Weights of a small transformer language model.
Size: width 512, 8 heads of 64, MLP 2048 tanh GELU, vocabulary 15553, 39.9M parameters.
Architecture: LayerNorm before each block, learned positions.
MLP neurons of a small language model. Each row is named by its layer, matrix (up: input weights) and neuron, and shows model dimensions 32-127. Each number is 500 + 25 x the weight over its row's rms, rounded and kept within 0 to 999. Numbers have three digits each.
A block is one neuron, or neurons of one layer that tend to fire together. After each block is what it responds to, as a language model described it from the Wikipedia text at the highest values.

L3.up445:553537475477507468508498541501508486481518538487487533498456519491525550461505516474522483487516520494503512491471456452466465482467486472528501448478508471496519544508469564531474501502493460480488520503492494502545449515526463531528500511483528472484533486532523533510494499504520560463
L3.up447:556453521492538469535507480511485449500507498532490512484502530457479505532499466491526516498498532511508508480514539525481523470530488504494562468478545489506471515468529525461535494492514491457520502500507503474449502521511526470482509475492500510526484445501497520516544549470498486499
L3.up501:531522491486504488489503556478440515427483458509425465482479531470491520509526477536506545526449516513489497483487523458500488546508489493525574481483531466480476505507507519489463534450542465496468484498466505490470483549518495523535475524465512492479541479499504534486518539490531478486
L3.up562:505486491467473491465519508494492501463536468463483486477459557503498515512492454494482456495494514473471469466469474483530518494503475478535509460453523479484490539543494503491508535490522493435462511469509491512485499472508487525491515475530544486509520546518495477481524513536467514504
L3.up645:482480495533461494504505520523524499485476502536505524496534466451494526521476512532463515503489481466454509460516489458478517519495481509497447477465499489485547505511519540501513500487466486526478503504525447509527517534480477462515542530506501478476456488501516529481466521495495505515
L3.up792:472531520514536491499468503477450495428460516496515528486487490514545516474517455473486516472529509480481525483523512514485467470506541481550521505516490523536466522515529520492494538488510497520528525547495531535505506478519524494504479469545485475491506501468453475457506487499483547518
L3.up913:538490483458513493505492485486530506488472473496514488470480513524494530515484487511462524504456536516534474496523522523504538522530493478530494524479463526462523527494525504518494504472470470502453474503517509530499491503491508462473517522489538486506523481459489515500531528493484500531
L3.up1002:519527524511522503476447487513500472459543506492480542515492521492507523501509485532451505509500531530497504485536493502485466492515473456509542531505534501497498527532507493486551551472527512515489467474511473506478481501544495502494519522498528489472533507488455519463462513493498504542
L3.up1057:520542456494511515498494533478486505490490556466498536501473513468523472467506508473460455491514441528529473520552479501522484485511497466491527457488482460507508498492477542506491515501519513496465470537480497494472445525489518487483504486509489495467497476501485486537495484509480516468
L3.up1211:491557512480457485502514490483526469472501542471514471519477509494484496513533456498475497507481475475494477489453517527537456499468518493550525528498492441511507548526508492526506485501514479505549490471478490502458535522536503494531521520504479509499486536494499526462501520467469565480
L3.up1274:512475507443474503474497521490513511487514489476538537496496492533519498520526475528449444492450520485510492485479537480515523514505455446498503483516529501455497513521469509472501545443486515476496470489485508533509533531526509476492496476490514456490520517481489502511493527493456537514
L3.up1278:527520491468490525489534501519506469503497481476503491492488511517446494454491521547484515481450506509492507488503522508520536506534490464520496454474525449506496539503512510518524512507483470504451482470471503499507469473478459515504486516524504478499469547473465504513474471481503478488
L3.up1291:515504498484488469545469480493474466491490517508510462485499450471490527454522456535487495460484468487505483481501547499502458482477445499547547509509472482488490529512539503480534485478524515472512503496509474483522521494488528524509551500499482489463481475517486512503521527483474478529
L3.up1619:520518550513448499466496508514522502509484545495497502490506576489528492532523475507489538502510471479443539523533531478513454506516519494544536504492513508510468514547524532458539474464525459525491461511483462475513525514487502479473554495526552496521498514481482514465489485483502515464
L3.up1639:548531493514511477502489500495520465463526476461545497456493498489512502517484478541504463516488486526474485524511497503494468486508519506519512482520494514503495530538505535511526528445488499538490505470513468537508460491521508497518536473484559498501511473511498531508473467502476520503
L3.up1924:502512510510494502494514467487531495502517499478473484494496510462482488488498511512489526510497513478477454466506543506462493510435459472516534478515511522496517507527477528525514518461490456496528488519506520495512494497480501499513469526495526534469512519495514502510540556458512502485
Description: Proper-name completion tokens. Final token or separator completing a multi-word proper name, mostly in tables, lists and citations, e.g. the comma after a place or author name, IL/Spain after a city, University ending an institution name.

L7.up21:568469498440476473511511484498506529518492508503510490481479539477527493524529530491506509509542486517470513459483504529530521461496493487474533483504490489486474505525459569464495493470510483477499488513503457502500474478511469464472530466510459488532547529530536540504469529470469513494
L7.up863:579455464475506523537474450491526509524461520488514507509493493468475491536524508515489490526480512505501510495509496489507490480504492526549527464485547506523480508541492483480513465480485507511522503500469498470480482514502519483477483519558504531522502472546528509488508484542463558520
L7.up1310:530494559464522450543485463478505512501475500507475524459501559482506483445535497471513512485563501535487476495529474523476529475521527491523483474487533493464483508537485493507532503494481522418507497482517490477454494488516517518476532508496506536535496531531525513475480477469444521463
L7.up1963:490537509465477478528478449481487534494524546507545517465473538492492527491550441521463520520513522524486434440552513507540508509567550513518504539486512512514527483455504528496515514526492469470500485452502526544495475478548472481450487464484467509541482499508482517512513517461489501499
Description: Inside multiword proper names. Tokens inside multiword proper names just before the final name part: "of" in Bishop of Rapid City, Borough of Middlesbrough, middle-initial periods, von/de.

L4.up1532:491498506516517490510462544474527529490528519532502518472476488487495464518499489535473499515492536470487512482508499456443477525515507519517522544525511458468497495518503513484537518476507507531479510479516443477447530535483448502508496528475527454516503483492470529477479499470454531502
Description: Place-name endings. Final token of a place name or the comma after it, e.g. Omaha, / Buch-arest / Świdnica County; also digits inside geographic coordinates.

L7.up1505:484520530536495510450521514475497481468473478524541517488453540457482490531561470486501499504516454529526527500516517479525547488560504480511469520534537462494516464530504479458500493515504496514469437519507443547493527490510474526509482510436517487498474468498510500509529500514450525498
L7.up1614:509516510508467502524502449468468501503506494466491510533490464511508487539504471526541448549506503511534495490508473527484508464547507493501472478522516461501485469552522505514497462504527507505503508525473509493505507505493509511504480497497480539456464497511491523503488524525483485532
L7.up2007:455494521522494482511510449480443471506472459467490536480517529506521504493519486500498494532475473535518507482562536479488468486513473468539432497533523480497504531537523495513538496523516464514503471505505534486468492481521505528537528520482502519537473507483481561460528567529482524534
L7.up2046:537542471499459485465478483469511490494522531448499516502511521456457479524480506506490510478479497514477478479557491490492495478489496499525500499491518473461509476495516504552485446501547498520521505474501537490471490474522469519463551493515515500508520481471487533535511530457519530545
Description: Clause-ending comma. Commas (sometimes closing brackets) that end a full clause or long phrase mid-sentence, followed by and, which, but, including, while.

L4.up796:533490485480531493469529515498515474460512482487545487510529469528475505492474479532515474495540510494515442469544522530487498504518499495513533457469503486509532484505484540519547516512529457520527460505516519483479551507511486468545484484537483507476518527439525510466495461543504524470
Description: Phrase-boundary punctuation. Commas, table pipes, dashes, opening parentheses and line breaks right after a completed phrase, clause or field, often one ending in a number, e.g. "on penalties," "154.02 million |" "1980 |".

L3.up78:506495495490499529522494503526479503518489494482487487498488521515514523500562458536474491480456473527505507520501521513553476482478482466533522452535506455476483444474511535513535460518502491482534487435462486541484488496519535509520515532510519536533546502504479505486503466473499517445
L3.up84:509512524502536477476528504525494469501525499516546471472504515532490480495504504529541495476494495492489494528481520544479479542498538492480493455497478527539478487550493522540473470516474441487476455483523510503519472530507495479521539526459488488519528471501490535470499545491472527517
L3.up177:479520504462489491473481522472484505485526481459512473525473482515474492469509476523529473504497500489493491510537516514523481519449498528491475512478457478497522546496492519511501530517488492496531448509495469519479469494483487515531490523474483450525488519476527493487505474535501484514
L3.up230:515505464470459475507510501465537515462473481484543487527496488484452501515483537540448530542474484550503526491497499491473536476488508512489501507522498480538469520454477523555510481525494478512487467556493486471544496460468538461471537527457486472462508486483485521518570531515468501494
L3.up516:549514499521519460469501536515519503477474485468506512516526500496498515468490519514454504472508505488439526470484503507467501539535517510541528492499522475536477498493485490499557512507509471476526462523462530510504498496546482486458517504456520492467505510506487499487504515522468483483
L3.up522:537499461502508481535460485514485522484493513491503524539505500522503529503516469535449408514522522515494516525485514498449508513515502484551495490504534478451475472490501504485496506517530520464536450522513440539495488492487513457499487465449527511498503459524480454528539496456520485500
L3.up535:533511481513528532478525482524496509519492464515466507505484459519483515480497498534518463514486486503507516501531481491450503476489491507510529485506482461494494528500487503485537474473470471481519474506456516470522445541488486520534520503501485468512475470560487536476540470535478523530
L3.up624:470483499473473478490549489480536482506493436473525499501473482563515552503518494507494503496504456504480538507503492536529502527494491528509494491511507502490505511497487515511532534514504496449493511503474490549485529538497518505502515472468508481526489499476480504540552487561493477495
L3.up761:517520538437530474505551486505490494483528465476463518487478502464541540504518518496510492530500502503463516470514545488446461470483493516520515532489508491463496494534482552542524528532489489480501510471500468493542508479504552512481520483504506536509485515467472535479518488527485525510
L3.up869:466534526548546492468552522517516494470502519522460481517483488511533555479525464520488453466489536519516474533565511461422482495477512533496487509495519485510515496493494480534485538555513485474553532516511524480491507510511523500467527516480505497478490472469507500465514499507527489497
L3.up902:492492503514510531504492472517462501472455489510527487467484483501469479521502502492508479537492507513460491516504558527502476485521504506499512496478470493479467469520494553482552463499507503467493463491467490489469515540519475526514534509495507525468504491495484510477499539528499522544
L3.up921:532512537542468498498501518518531489494544452460543462505472513492479520501536488536505506543517519486464515508545480483460522514456521487494494477502466443486513533499454507501549502507475474473491466523460492511507457529487469487471518464485496480512481479522505530469476521496498535539
L3.up945:454521499553515534502508500515435509458466457511480513532436541492521459504523455515469482483500518498497515486519491489512466487531450486516473491524506455490467457549495467528469524483519460535504498506530520477502503533540529474455518517501501530495496483533538472465500508493490500486
L3.up1124:497481486461547466469522487468525519466515520501460556495478496467530532499505525472490471517476514523501469500511474480450531530482525499483499504522504485447471505474490542488552486476502496458488530477524518513464525506522449472475502499475501525521499482529477458473530499520539499502
L3.up1589:526491477512541514467526514482500521499517485490528505509507514467517507539485485499520519519509470488501517498492548528501478506465522503489488503474507469491488526477500504510540481502464465521483455471494480501521491553512448460527521491491506487500469460485470528477471454549478494493
L3.up1886:540518506489541501525506504528505511457483508464470494495485519490480487486476475477491549524504474528472488513461520464488499462539553453498511450460497493476471501511491555541542516487461484524489506490468454473509472483502473509533548528504533496533479506520432521531499504510491524502
Description: Clause-ending commas. Commas that close a long clause or phrase mid-sentence, before and, but, which or including, e.g. "would be rehired, but", "touched her thigh, which".